python train.py --num_hidden_layers=15 --hidden_size=192 --num_attention_heads=3 --num_key_value_heads=1 --head_dim=32 --intermediate_size=512 --vocab_size=801 --hidden_act="swiglu" --norm="rmsnorm" --norm_place="pre" --norm_eps=1e-05 --positions="rope" --rope_theta=10000.0 --rope_fraction=0.75 --qk_norm=false --attn_scale=0.177 --bias="none" --tie_word_embeddings=true --parallel_block=false --init="normal" --init_std_qkv=0.0417 --init_std_o=0.059 --init_std_up=0.0417 --init_std_down=0.0 --optimizer="muon" --learning_rate=0.00551 --lr_mult_o=1.5 --beta1=0.9 --lr_head=0.00528 --max_grad_norm=1.0 --warmup_steps=200 --schedule="wsd" --decay_fraction=0.362 --decay_shape="linear" --final_lr_fraction=0.05 --batch_tokens=16384 --max_seq_len=512 --doc_mask=true --train_tokens=150100000 --max_steps=9162 --dataset="wikipedia_en"
MLP neurons of a small language model. Each row is named by its layer, matrix (gate and up: input weights; down: output weights) and neuron, and shows model dimensions 0-191. Each number is 500 + 40 x the weight over its row's rms, rounded and kept within 0 to 999. Numbers have three digits each. A neuron's up and down rows have the sign that makes its largest values positive.
After each neuron's rows, "fires in" lists the words (lower case) most often at its 100 highest values on Wikipedia text that the model never trained on. A number after a token or word is its count.

L10.gate145:481557543512535498478480552501547557470560544471486550440499494490555462458512484508460525442503655485542539543526516477454456471469604526469478438551470523468452471500482555519537499481435491511524464443452557517393541464534519514468507491489561473441491404490530487473481518479557537452430493496408489570441512496482504500535496496518488525458537487459463444457464507521487520492497519477501511456507529505480529508512464545504545475526538525541521438498536506521461447396462490495507525533495484510495551361454531510486448445549501477538540521531545561479465510594550482534
L10.up145:544515471534479485464531547465549513449501512474454555499480485444411477593529549528558575486491511468506500492467575524470444484433529499483546552461524481580513483488555507518545586470452556489477450567483526470469452427470543559510538432531510476486525459486544573489512432497404448419522516493416477524539490535474560504467478523481507543530493507440489497489450550501524486502447480500500494478576513461491541444505457520484455496520443522527482454547471508409466482453419590477461445503522504566542515451439499449526422470519536426520526505536490540527493452483542513506
L10.down145:457567497504459459430465511434491501528495517496514520524486485529547461536502512499462525548497480534461434588559528512438475538492443593444519487508501517467518509506549478477550519482563490499621435465507429505476582492447475467501503483502550464491566517576501514494518560406447462536510485471531482551496543529527432471501489457465422518524499443474488510418570482511464537472547481522436542525451505531475545473464503549508444394542522507485476446514527492512511459467530503490459439622418499549447476450448535445462508554513481481486484531490506503509587486486466522462
fires in: "at" 70, "joined" 4, "played" 4

L5.gate408:491600500489476518482424524574529514474463462501411482577475473563538450432501501524476518502560534501470519489521526509454502433496609478471555505510466487443431483501397461470485474525494461524476520509515563502487564511514511523459519418559548466425483435535552530522526510532550522496474470519450498540515464510461509480495481441551519469572508455495471488424450512493490493542464568541461473498455580517502494554564509524489440486507516458454484427546541474488474535438481441453526475551488528602455498480522542557542433455510458532458517573456480467483482473568520455474
L5.up408:549487472514561514518453619499496557476497486508484534506485477533454544525537583532493599513537462455529486476547544474440427472522441558409580482475480526488477484510513479512550473469583519429504535542529553509544510517483504544502469489447482526504478472424573558519472492457534483463482500569493531555567466506497508457428539483439569508481519500509411501542484520494538590497494565557533518528469557472498559584514447545520478512546479455501515476521555505522436459544502512407506527499389483578548504489542489500458517498528444506495473491512502462532490492542435521519
L5.down408:485458455471579461490504506472465488458548523424414481478433509464458496565467433474479525623577475506475520513506493491549478496543479460515491444516436482540527474525575501498490448474449568543488463564513508605467462443479555496514513526520550444496518470434477558506544528473488484465527534502543456442447503521482523470502470501524504507499490513475541508549401518523530490547568429476536510434503530482475538500438489529482485442594467530577495480462459511449459430481571407500475463486469500506521481500428488559497491536478546474452462483564527545560502482460465436465
fires in: "to" 38, "of" 17, "in" 11, "into" 6, "at" 6

L2.gate11:525548533469558509514515532459484486491483569568491551492467471498468401456373518421510474603465529510503531471453523483474554561477470488542544527565431497512529446508543463482469489533581515535598487492516463520469529525474498486512471505470561552495577462453531507498454478502450530545455538528482454455550546527483482497536499560456524484504497550573453485481493523572443448449500481385517542548534432467511480535461457497457459442472501526445548476556481504532503489437471474463509528450495507528523496561505508501430522556494542520578518524508558461502528484514552475579
L2.up11:457545519554562474511457560438511534451477537509485520551450432508474448495453510521528520500458480611548529481368480430549570474460472554509484497516542452463537481494528451463564478523528461504550527526483476508522524501570587521477505534410519493468512575482484558408524497471495534538455457431530443517472540536506493532488499499518455527540437570483563545491539493495448508457485492443468504461535540482401525498538477507498422506452492584461569546565451515530542519492482453506403507477504549452515499549553514504501513514513531471460507508526446495476533495552492469536
L2.down11:497509511567440489603449509504448491472505534459540506466522488507596503470457439541529574455486419503474521509523480426550514490541482512520523571567385471568489515535571494481586504510528467510508477512481515494472532489530445487555543432522519478565520517527498526430414429458571457533515518544578507472467554476545522531489516431537508550609496501455458552519561542483543539441533505480486498502519498491487527500563538530451496472576471543505523568474466538492493504555436432534532524430527493518476443465539483478492472487508535513544441525451510532466470507464491462463
fires in: "the" 47, "this" 6, "a" 5, "period" 5

L5.gate121:585500539532492554504478508461465527461436530407526486553509531557502489524442480532523512534531405501512521526501517536528450470448470521490561428584556572459472541544436549525497504520478536524531452499536487522387567480418519525420518443532486437518507451504483472524470504501442466421494543504473552472478444420489493452583437487511485486513498509530494512575510485480500520516535530484505514560491503431501469514485458568546582484574559550455436524496477521478548474487543518444558537473577497472457515535529490502525452459588489520544497501514503545553554514462525472496
L5.up121:519463565446511524461496483544490488551496520499461512563528503556535535525472454496544530421519442538579455532509452561484481507473486496522457463489523460437486454506435543571507504435504501530543455481533515591458518575494471538535558452552550445496473462517483555458524532457571531478536454487426540492476472415495524450532593495499465461561454473578500566493556542507522432518555541557418515481533465464505454503526513517555464502453479592491438547554520498536551492504520471470549553494552515519502547506570534499544489474552541518451529482509560513449525525445464502552
L5.down121:508553552543503464451513468589497541498482519497507437479453461474532535487566520563571553475500556542533508476485421568569463516576455499448593434484519524512505540547548401451576516535545502463556463436441534492459480421568496454430471478504575524524514552407510496459521543534513469507490489515472500497527521514472432496436503477515504521495522475484506468481459501432504478451589475535522498496482493479485491469470541515541455542440435451474482505430494552545503558481454465434488492591503472518520508514493491552487488483528548512508515478470567454456467489457509544410
fires in: "january" 15, "august" 12, "july" 10, "november" 9, "over" 7, "october" 6

L3.gate44:514533473452492505423520459521559525513494510525458540509454494578481470481536523497493500509466465496459489494471481442526419430494542533578390506507511505540550506467491438485530501439538466518500510508548469498537558494531536524439397441471537508511456517440451533473473482473499500515517462511519468515499554529530461522632458470533552564527514485432540529522548513589503506512568482465440485509508522453474503486544539521505501498456515557433452417455490449572517472487559491517500435470502454521577484610479484438532528546463554531516467433463512472537480450567479428479
L3.up44:505508497480480443447537481529414539485455522541523452554466461538555436525567500464508546504494532517486519463519548507512532466491499427498562515527520565430485632486470510478526564522483494480482484517509470465539544438502453569459437446510461505471410523439482524554572490519434512497488512543490457480493509484525540554512517486503477457500535480438476467546554519499509477513543455497443513511450401471450468492530466537376460510530484512462483556527473470443513512516470405493504512496510475568553471504463537573508495547504535497410566447443549424548539494485440490451
L3.down44:526493508536493434486543473451549514479490435552485557517435497521461444463448423484461507491447516457469510500530495469508455512513481529504503561495501480467466531480487518549539494539544446463478497433526475537504463544474523498452567492528566554450471592490503516541522497537522499510571415440519482501450467507448506558503488471538495565546422547501421459475565531579561528481524518523525437503583485447506496551543545514487510521467539525497499472511444453494493529424499416510485418430517580417495500467444450523511497472572513544473423475550518454551497520451425554562
fires in: "group" 16, "the" 15, "century" 11, "grand" 6, "grandview" 5

L9.gate261:503528531477505459532505447507525444504453528469468488463517440445475512504501522480559536454448510485499539511530550446515546463505476561497438511441487504489417460539472496516565466491532399442509440501511512526484474525483514527546499454499495521493458469539545469551582534566499445439505529488525526514444530477535523486559510493487503465531450511527492481508501525455561500499510542398566562536478511500456555474437469476491508528626477515516485456488415482539491446396517509535517475482604480525507507469541455521555437476422568504495542519523526509578506446383557483433
L9.up261:490500530557599553535534530513487484586496551590489454502551570449543516446484517522521539538472512514471484439575534489507482462468421441556511540477455471460493502510494425496491474556514501476495470429448598438488481512562499565503580495485458541455511525503491470492515440535549549539470528503532523478437562513582506498536473526566509494460505513504522486527487528506504525494581539451486534580505605445525506454466518533502473534514492468518406481517404473498558543454510526532531519480524516522481452460484510469474523504563489555395461465520494538532432507510519499576
L9.down261:505478473415484556477531477414460517542443478537495497544506411511527427598605475514458488433503488519477470519491537481487537455497452448439457496545531447513457463489531524519546522496456499525529554494516492478484484536455425515555491465532478495449535484509485467485488493511469429458467544538541584539423540470534483560505516497567498449555514539517439502519550514457452494459512432495459506505449530514501619520481457484511520423576456569406529470473475468539483489471524481518539508478527519474487487521460424470589534528497529472531495469523414487542576521529522449538
fires in: "december" 21, "september" 20, "june" 13, "records" 10, "november" 8, "march" 6

L2.gate355:497483482518488543469521535466450430536505468564589489498556500491502486502467446480475569565513522525528549502434506479471442604445524490447478469520516393466503517502606506515532499514480531474513440448463473528571548498539562468435474435433491447486519583505544539474477457514511480423469504555505527478497458490555461445497524539468541461532498478496446440453468506481467440470563479528531525449547486517513512463511516508503535497579542508468529498498506501547510561468546456483523437493397530481483453433458600493468426502504478506490501479528457453551480536529579419509
L2.up355:477501487537533435489444492478478392572519521565505504503427512525532463455455472508587505535438475470505508530580453560535551452448635448486442565521530499503529536475541462486499478518572449499504509492543465545487468513510434500437484468485522521472484488446484456531508577435459475538460503584543437547445522442532523614464440540490505505461430549458561509561466480510489488490513518456457541465472542519536480537546530491467527463474517513454579539495519475501525530515499486492500469560508544503558492534543488472516457477500513540460541439561524435553483479488528487436
L2.down355:578548511524494516480484486548500534423475424462433556491450473525501499575514540453483506484516481479526493497425494540499505510521575525610556458482577496509454439476450518479532505469531493501490573464528511467528496510565429536590431469476458456522523440517474518487465460485540494447486484483476518484419477517505435535472472514520488474522434470451574492463480464420439466487548438487532492470497495496530465479419518467593478442565469418463501516424517497543516547482551557525512558539494499477540509500517494478476435397455533448552447467560468480452490535521503474523
fires in: "years" 34, "year" 12, "later" 9, "played" 6, "intersection" 4, "worked" 4

L7.gate223:513533500490488540553517540531502521525463476517460450497467530562489490517567566504546467545496501564492401474422570482497478465442516605419513458490473540556452489436488438453510467423458528544477514535511493538470427522479549528488548589519458554429483549490488539520485473489472488493447506517419563452425449456515547479491406434551521501541549502538468556518466450467531479572529510496410496495443486544485509510535517529510595505526475459540434506495557492447485505520479493518426526497505478551495531496511481454465499561551471512461471544434519491448474475501543473452
L7.up223:411463518473557515439469554528510557581507497499543507506520547519481520477461503509473489528498527512454497492570570478562511487510557561513489509467493514525537490464478456542583502480479511517511501581494505525458504487527482381534481503462521562513525531508459501418466442448530482450543520489446519552532547523489512475571499489545469522495532502436487537524479543500440554510525540573513434426567471383505536448570539478449601542513454493480499548431577498550492522494537480519480446511555556482518535533561433509484493497587514540492468486547480480450448464583489518532
L7.down223:458545535500529424492503451483478469459500529503493447490541423573560479514487586452547458592518475466461416506528515558522532478474558454454494473543521487528523521515513571515465464498465518540483477554504523460457523483501538545473526543508527427584458482530503520566450451459521535509562588533486542427535529488534533432513480511485482616515470530532571480550451508504505522491512489450472579544531525560476520583525487546530521458545434575472527484542475438506475503538570429508525518489506449494470503464546546546506561530470428475456524468483512574525520514495565522490
fires in: "in" 24, "of" 22, "international" 5

L6.gate355:531493490512446496498476560458487505560508515481483473503490527519493487463524538499495478475484479497472493508420529511529440452490452490507498470456494532478491440451514598442499490506537465491598470494489541521507445528506603473513546593488482590476531444488546607607502482440489513487432490546495504536513587571451475490503529576505477485511531534562519464529516593440508485558533413512559534497426509564509563558479550451481481500517479555465443504417490503430496471562475510556515515506525489497420521511565428499482469503497453499453532518539433504510428474490502492463
L6.up355:489550470438456506484467519487510601562563457469485522492490469525483470544503541512502502495512479496393479529551524545529441508539495472537508527459465517514582455531585528466517491527591536554429461443443403576382483487477474467502487480544505499481546514592568461529484493539451566555575552517495478479499470529509491460565583422543575503575540486478492441544439521508525524502522513488543497484508529493448507462472525483494518482523443490475517507466537559527481525493474548474547429453484496451506471530510477598426439487525533482512488528556476510464485492501486511539
L6.down355:428492468502517480494486486482474478476403433475532523507557530474527418504551558538531513481512540506491427487429506611478513488502526523512460470500523443429506470537422516554468544554565548532521564525592520444473494489480544469442538459538515492434482565442416548529517551476536514493597456512491563542448510485510490460427494483478437498467521514414515532483527500477473523474531572468545482503501469483579477532547498526501527508461417446553486553531514434528453438463479391524505552576548526484546537502480507480492504529540509550500526515484528537527518472510470477488
fires in: "of" 46, "by" 14, "modern" 7

L8.gate182:466453492494565492528495539524481533448521525503421471448480523533495461489454489508551499527501570467500527487542484438548470466510524470566483439570539441455503483485424551534563542443526465571499436400531504480510595433532533538540538440477534510546536523514459550510502551568521521534509503509480430494575479479457523526463498457481526473541427540497576493551481490509558547505504484541534515481499523489541520516477422493412581481451559474494499525490536530488459462509462623416491470553468498534518458493461527484457430472514442464475555493545483479527519429534527442484
L8.up182:516532436466440528490487496508496521503491496551544523507475479510546434513509518506464565511481535426542438502510548532490423510588493502489487463485476488516552483437481534462459526501451459509496476454497389497486424424566573520497511471469517466424511542485516509471493503513476436453528545449518536592465477465474479501474505496493544543536463461476473449550496587481489501536485510414483435452420533500434438476500482556540452532547522456463484455517496437503490502528458476455465553410450472530545477541456509555421423452494555536488465497523562451474480542466523614499
L8.down182:476539533492474582501465511505541503521391463453418558471455516488501459495494479505548561523477482483493456535499383501487463468535504488519529494531539476475505462491589498533546547498496513461563510438549476521498468513530562544514447523470515448464557539455450484482505478474446411465369469479489527584443517490504531498482480517482488530457515471514480511490537460490488494452490531476483431465472492500540474539571554504454478396496479478524546471431518428536464419441464412527459447519490468557544505526477472487468483420554556535455495516458478536514589501451455515498
fires in: "at" 26, "under" 20, "maintaining" 4, "indian" 4, "awarded" 4

L9.gate164:478502451514503501505470528523549487515567586545508454500519565455489490518493521473511557565492468556545482555536545559504478465507530496513501530490464559507489485492487504521536533547461595566539564528455511571382473455555491396475593468480508467528521507508518544471507483496520532541526550481540549504452470530490502523557445470455497460517511468479502463495538553494553436469542484518510551520476502440468487518517425489463516525581475528482453462455521514377485466472559488486528481447483496497503481481521518452527423383526537487457514431576415568470512509557469451468
L9.up164:560519398456418511510522532482494475480525528552424532518481491475431504480503506497506548548510544507468505481466462575488479465520497507447425555469505450543503497545572576492521444464505441477496491531497473486463510497476462489468462509434518485492500429467471480532563491541505536462484477472507536480437478474459470493473493515520502452458547528577492553467402575588581467593464413572523468469506504502423459487531483547499495501541485568539485497508525481497549507519493472547468550508440504523524523430487514541448501515477503515551587418566504533466481444614483560522
L9.down164:482472588444524491481453475474498492523483476495529536518515530514487534509504505521521517542510551501481494530499438484548489464419504504522436442547478494479560516554553439453516551564574494566501509520509502496452568527491525470573579582553582531552439445556510516538511563457481511387552505531460530495483525552512566496438467531535440584418483484492438495434517568436509463562528481455528560502542475596492507545535576477508473549567523524484511497474452508505469540560485391503531521513500552490488485497501506513554532492526518454526510480538501553516511575519513459496
fires in: "of" 39, "at" 18, "on" 10, "often" 6, "in" 5

L7.gate449:441538467474435517501495459509555477589523532466540515509545508436480487500481511514534522566552479489501567569527562515485541481499466556482481522476558473534489543514473533519460510492517487491520479499486524476496530475416518466452430496538542524541570491540507484577473527515498484501462468495549514560478560551478473462465430603508489591543549462480543470498476561505527475551510455468520561477512522492421489462480544510587499507511549501532559487520505468506498518481556583525517594534585551556525540466492497449447450470499595521436505434518561472515393492509420501439
L7.up449:500528510528506507408556524484511479440496503494517519488536471548492441507462478487585548435519557494531493539402534509537543552513405568525512531432552461555449468514509466482478508460499559468485539514537552525460546507527479550471503525519457475487492501458561530425544520499540534542537474526442551493472488463429517560511427471471522406546390505520547431462530473541482493493557548532481490463474432470478411538491468464445527515559517501507550420527563480576551424465501499464470541454486486521567468513504503534441538460495471561443474530549510519464510513463504490459
L7.down449:454485524551503430597552519462523494487413561411494479482489506472483515511474533505479460386511489481496488471465555498491478461551429581480457518525525466543526517471442490495486527499536431561430520468426481489489546494567472492519469547532535435441503447509563465399496505437488490472495539511526543533473542585517554460515455574527506518525511534425468514565490511470529553525496540515461538493458484504480535536532481524414542488453457469469458429489490460450480469562556580441528454436513471536482468499459506543401513534517527493489506527467524457532485474490554523453
fires in: "january" 18, "march" 17, "december" 11, "august" 10, "july" 7

L2.gate416:525472476502497482498526491519547523486497411503544532547469553462574431595513509536457584569505463469534471474531480489493534436440533490523474479509478539462465519502512548469471526505535497521506485539433484538446404544455479426521529590494485490536520483527509485528526443515485500530502513489473614506555509469448402536506485498495475514501436497538468433513459527491457499473526490511546481617532460444470488501484562577494516434445544456504483477515479476513422490490466479499485495505531486402530543629411454467506450506503454431490484491486508449489551509559507462451
L2.up416:507476496534495420528463533517447536492557500472463520536522442476499457512556481528502480478476599440490522497513521570459484421431577495555430474421553499498434531548508501468494507464575508485519410478542520492476451551455477525503581477574536446501526520538443485456519503490518486515536488598493489579501522562535487469483459497461555478473437414482466518479506478470467526484527447529516456528475543528519511557413513539493461436582545449452508468464472457508525523512504490465541526509499476509472504488439528546441380548506432520485465526474522529570505551570514506460
L2.down416:530441558507445437507446424497505509488426542501517503463441448481506466520474474480519454489482506542559485530457480504526526404475559509467497413466423535454489531574523476483532603461491472515484511498480517555547400450545562464408456520523539484504527493494491507558436493472517537520500471456540533533503449486481525501492573513514487518444558505467504476567466549593493525494486554492521489475539516523562512425492525500508485490464523556488513544417418447533495513432528470413482495563552503559514553467587536428518474490438511472462544500494476520490425481494516556497
fires in: "as" 57, "like" 19, "love" 4

L5.gate278:452563460483438537447446482489468522478477424543425442530567429519533477521465444461543516477467545525552533510383474489493506404480499516491473477504552426529431410515562479577501486497550483558540538498516525527541524501543504509480496473492476454488466519466491498552499510501448529496476519538437520536546426522488520498550543537468542533483462474449453424522476540423486466512483537433473576501452431488574494481448517496500532449506489422471529457448442481513606434507498518499458510573521482502497502468524511471562462526511539508551466406501467461521493454469502464529
L5.up278:502513468523444461516559449450540488485504515553529580461447581522479500538495475489524493466478573498382514500491530439523496470493515491525452483484498556506559465569533532468562513537489468578497417480501547481523463495534474495440489428509440513528499526467559516489459569604479461507450501488465471468535541490493535477452529506432513508494563470487454563538518427500526461464512519514561474545575511473561464539526536558481523495534530445507517451441557472479461466489493565577494576457418503513576469527493514469575505503504609468488535440486481536498497526489590496481
L5.down278:505522524579493544561469476505585454465558448489533540431448578524491526486503547502469464496554471455492484500514468507462523548476524578504507535516498554528498551506506498458514450532512443499499436535501471520489503479563555524466481480534477519515462559506444624461491467481488577523539484456540503529472449512584550489430444501524448426538556446502529502517496399530520538479512494503488470420536461509488482518557497461522549502552540511435488539491536453483386527486527549609542521463551570506503497508500444492551480499489470476495566524496505560440544579442523485456
fires in: "years" 21, "film" 17, "year" 15, "award" 6, "awards" 5

L3.gate257:474478486503403506512425568510491472500545445551526525524460516534451508490502490593613547550567511421522456552506496523506500483467535553521436480549516567503435420487507540457559509467551514529556463475508509475472519468507488463464526421580532473460421487477525467485445485534502426462494534501512606475440551469538484478448498461526473479478497494479527504496462530510453538541486471542422499604433540469510465529470538512512508515485504539507570486535522484482572554449520458517511459443512415415520507471501497479559498480535417511447556456483478476457500543493508494484
L3.up257:427484514483527497463549391483466427495543529444580487477523487505438473434474485508516467436554522519457450510449518512421505503510542451509534534491486425490483422557509486404500486475475483488492435456516457501486522470524538451519456501529536577567508474473562597467502473499474520556483514537500544483444510517460562533555508422522470432523451469498522422544455457478482568441495498531506490495501513529590486516567544500547517497538565510516480518445512498554511495518574543504524571465518527551509463500515558625500424496520520489498437552519508518497486463517532527564
L3.down257:488530507493470419552449501496531510536484401444532492505419511451556533498507502485558445495490490578448512444512500476441505523530576578489502478482504427481529518479478478496482484540537510542508546522533533536506502490519521485492602518531516433467580474455496502510507519449483423483476551514467502592497425531614498439506499470496525561567492477510517494426532509504492478519548548455474526564451488457456480494428465553498507518384413484485521524497424437514574489458438469544496497505495529444499475543530499511478521516534501546490515522579517552414460555484545510455
fires in: "north" 15, "international" 12, "august" 12, "january" 5, "northern" 5, "early" 5

L3.gate416:477424580480544515432485553471454452578501494528526400504537551517562463561519410471450495476514537472516535515531451447542540519482514503451454503551542534597533556553460482590497446482543517514491485543583497497519537582526452469478431471525479493540459498517505564516499505509518468490507551527483513497477532441513459505527450474462522548553479556532433512518531460496491534504506528457522457521470512474430426520583556511446456508523507541492516495557514508566533529481459539449518431528472453531604548569473501516487565547547478481462495572556548524525547524507498506490
L3.up416:473451505483643487468495489477406536549502538528451458500492490455555418528471419494529541478532537501500593470521569495505514482396487523497464459472499418545516469532534522515506565542512485509550428556584495480516534552490426525470473482559524444435547539471429510494453535517510529501538513491482521490487567547513493469539503447502559500573497522517430513524508509537491498489486455485493488486449502497455449474491515538447489550467549488501480516629482542431568529437471464533467430418500477452497550520462492515554507450514495467542466579511470501503454506515476513508
L3.down416:519438537476506462505480496506488362488437503505509528521446486573571457427461486489569484565444482488539493470509455499554470473502469499511458459542472509544580463460472464504552500535518436464443492494467532519515482495482527530449506504590569421512516527488528522513507494486557570537567555477549532554488554544514498554507530509463545532456490483486479507535545492469506515530419435607469506489459455533499496397551464507472547483519455489593444545498483466402535442534537422519486516533484494514429506505536502511545466481461490471479511453420506505519531484563436504529
fires in: "the" 46, "1" 5, "8" 5

L3.gate97:542461503420518520588522552490516530416530468441452502522551459482519490536483538509507581505575458489484531511491497509549449528467492459501533523542486529484469484497406450475493442514480532489512418436456446496555498530533515457467531577467527515512469424512522474438569531543491461532434494510497530513482514524502511523531515539490491510412527547513514536538512561446515526505488491481623446524446541514566501584479480514469525542534541471535450527523512459455497468577473409427460495484568556550492503512463574496539473500453445508501560481488453456520611517454477453496
L3.up97:481452400502507523578493492457471556503537511523491466533533514583429495489545512457442462558451493571485535484578639477485546554452480496497585526531508551534514480522488482470528458451498459426550468488440456499550502497555504512476503472493505533459524551505507540524548454574522455513380583533440513513459531506530475517490515526536524514473516507475515483471462500501427545514536508498483486550475473420394517520452485560510423489484463455473503429432507481476578454482476506479506522537511451479512483544473502545531507443536493487478435533494558474525478523436469475431
L3.down97:514463520508455479565510493486490483529505492492516528538547421487526437517485530458445483454592474506520451488534563452445566459500523481533500606498452515546381465516525477525472556490593511482465477509483470466526420570497455531495436515435491496433527486465545513539508453439515503521528515539551557540551478484531575573567489474505471517488445470475489403574541532505436491524477459495506459559504583488537520498510448477479481497526501495518455442489508476523459562522533476542446499584504458479474472501494554514489532435519524539604460515519480497608527520508464453484
fires in: "june" 14, "september" 12, "november" 11, "october" 11, "february" 9, "august" 9

L6.gate80:517419438529522518512482479411532444473534432527452400493497575468521451543486522451472580526536515460508463592516548466456499491456399477511488565573522567569469450448477460519545482509482546446489441459488453519470597520493515492534539540526557478499454461530489591502522467498425544493509467486536485513491500549482508503514485514491470518514488481446476489509484545520468529506534423488484489524492496505427518557517425445541451508525544506500516485513515527517492594482470458467501556530559453569491466470528554475446455451531472461465498509504484469473500510430410446417
L6.up80:466465469542526543567467528442518439500520529461524435472518521559544492501511486411516484528614509475494514510447562477477473509509423504488486466534515557451422464499529473485475549524548469404505416536519493498477543561529548435508567472527539506497508517459470569602513478479475440466456502502552574474466535489542528446474557507443479470581525504521548427518463458482497443477527437430551527487540486465502527429529504476475445525480454532397521474463463513453476563485555439452496492549487438475457442463529484509499475542498495481454437455503498531475501518529521441485
L6.down80:511561463451540476486511552494432440566502500495479488479481425462548493458485491427531523548564488482568450541461475510468495449463507515469440399514545432459466471524548548566503513521516520496392574551455489417532521557455504538512476468530456479491511481466565452495497502442462583497492484555492538472355488487496534478484503481518542517532503491466512509500526530547518497491484442554461405459480538501423477467449517467490455499577470492504479526476552425445533473512520500499507505533465537427528523531458470499507556556532531450420478432502446522512526538461498473462
fires in: "november" 21, "october" 14, "september" 11, "since" 11, "august" 8, "february" 8

L7.gate491:524444499508534537461469536516600572486516537572499436488478464501554509519627566524421522502526547474532436525485487412512486435529559492512432486488452496485443505495496504532520488537584454467531513504541489522490433514507520484452547512526478449520546454504469566556580500543469545449436440483583484417490446544464465521566537520546509518519508524495477438500563511476481533473548551484553486472481504407494551483409466448506479479445546544515496421486496505516546518486528449504469551510495543531507532520563531539448496528530462438477455511526486521532535474567511534469
L7.up491:546453562443542502523561525527540418524483508569507564489539457540561508468535472522401506455457600525507485464502474426563453491427545496561488521421455481500512519510567508545537507513532481414504536477502570543459537499458494489422571524602562510469569481540533558531577453514517494474495524476548521479526528455434509483511496489464538549522398517444469475515561497507506550500507508495532510447538486494514474537525497451527486529500550497440504502554480434438480468522475514495477536482464502441467483453493469486360534455477487484553524525505502428506494503475508485497
L7.down491:448567535540461508481487499491508522489502441441542423601520490493483479502464511480557506437579494526495494495547456492454509483542506568492526438513525553400523457460509543391482531561453531501541495464485483455534429535477574477491413495431559487447446477535556551489517394483475488448518453556492470483438465481450448507477456480530498519462457534508487451527534535446521486557465477572418528510429524486545488490494485543583470542532463468536483429480559523524529489537515430473429498497472531521523544572497486509507458546472511488490485535477512559486524481479506428531
fires in: "as" 31, "like" 17, "between" 13, "from" 12

L9.gate478:577463469480417551558515487489592510423461497487529526493546507551527421539571481446516487524540521454531477474412483480553473475497473549512468473557520513517497489485554425446548487485464494407518491496496552516547458548432493485487504580516493531426509478582512520522488484542498513440422421549518454479575512535493553504479508516504506493539469488484501430441537505500493551573517521460501506539458547469492524485433425505473491552582505508514493490477499478514502536508506489395479522513467494499487477509524506473528473479448562376546524556444468525516435429534519566451
L9.up478:513445517516545579474481496504571533529461496511516546498531544514544456493524564483467467417538530554538534505466517477485535538536444536545491556474573486452530510473497484462555562553556470508508466534578579479580449528507514489465475478475527487466490498503459554444505481527499473451439453515483485492559445469481576546511530453546475488512500566463467429538535517512479485476429504464493496489451516490561402501501490521428538520472509541520440546521551581509478519446544553524413565529449496544525501478546471527467459494548654452540528569524522503497542493530450522517
L9.down478:458535511447509478471533487518508528539458502490497470494567467480405489471553527572534549544510433519505520478525478460446512468469551513518513460535517492494397501471512482463480510548488450485533543547472556426490517509411424480509507518540510506482537490512524535552444486495438418481572516528509518537405512479473447450479423478484500580503432518485503560502448510550548508494429495516481556438543496479507535476482523519468564554491460500441446474506537473494531490546496331440567489567449478435429502517451527516483497464445487575461483479494511475488530444501470526540
fires in: "with" 43, "as" 18, "like" 10, "where" 10

L8.gate414:450522545492553496538508547553482545509518590489508467499542501489564473612620467541545514513493457496629500516448594429521500507405512494442478552446476488483464506516530475460529488523504533511593494515424426484451522510513584455435485532508520493459529539515501511472530505455571489486481480479510464508537516472473478500502436493521515538484560468471599485512452497448515515506519543523392530501516510494502483516547457544483506519467478554505438470539515487513531533508428475420518547471509449463488471490533498525447551512505481492543532520527471581449535538536482418556
L8.up414:515497544441506478426511524466484540553458488517481545526480471552506541522463418549449469521522454487477516491477463460485566484494582521542499525568453466434499426536516545546610583467550479566454457508566497598488470532577465491507475491473582413488533514492509588531492522435520533537457463526494439510568543509452551471502466498413498448444484517489488501482428531550490424536508488505505459520483588491482510422531463458505472471489459497492455558516515481550471473523493493515462548474479482497569484493521449500426535517509402512459522482499513471475542513519501515424
L8.down414:555468529515429531550504490526439480538578467421512508561549487521478569475481563445514482557511554453449466456515535493514481529462502452508494521549529506489521467517476451411502549522493478529474490493527481508524521454442550498480565523523450502468487569534551457578384456486514499501571549512562518532486448555456501485556486510496563453491544458463518438543539522493458472548523464502501478468498503585540529498511496504506492503547537480501568585470463517494523558520542462538545496509411547484477482473433417435496433505480536461469596532519485454540585554425511480522
fires in: "during" 49, "of" 14, "province" 7

L6.gate492:588526559511501496529484524581503571494510473434508480500529513496493540528475478527616520561464509575500427465493415526556486513457514505416518515458384480497565517485512542536487476470597498529474391498526413476496442578498537509577488523500528477448482525538452500548471546528504552467530501537478445489567506451484562478479505476509486572501487552497522456473501509434545468543485523475477505473480511508522527464519456493553549490467455471498499465513503536479425503585504470432566562538452566497510520493508523527476545525478463475543530530487433448451426449499522496535
L6.up492:530524533554514497473505444519556487548498554567498508534580483516499519471480504492444549620476531553462487410413475547563499524485502521454508569514426552489483493467472551445488494465503516499435512518475511503545444535523453414581550470481541512532516517540499537400458474485576428482477488417521477447576531487493524480505508476474477550500487422504503487522491495461425484517456503512569479502445477538495534469464482557592571529504477495467440432549555512535437452538517434532509502490507507504516438478478412543461444556485498499522465529524430520503526537493495493532
L6.down492:511470503495487513510510474473556464450532475486540498502426551530438463508521533483549384447528528488560475559497454539435547453435489470490568512442551479469499524515507549582501464548507471539450454519490539513452511487454507604526502561516456462478495534555522501469465463467466519438530518533514505513465555450478488493501466460526545532486518567501499493498530494558486532515524449463474549461553520542444477418596518545526440419515491537432493443459459492516563477543424437506524420414441530550454492492555441470449531492449411508472504496509503516485443557498459513517
fires in: "for" 40, "to" 16, "not" 5, "of" 4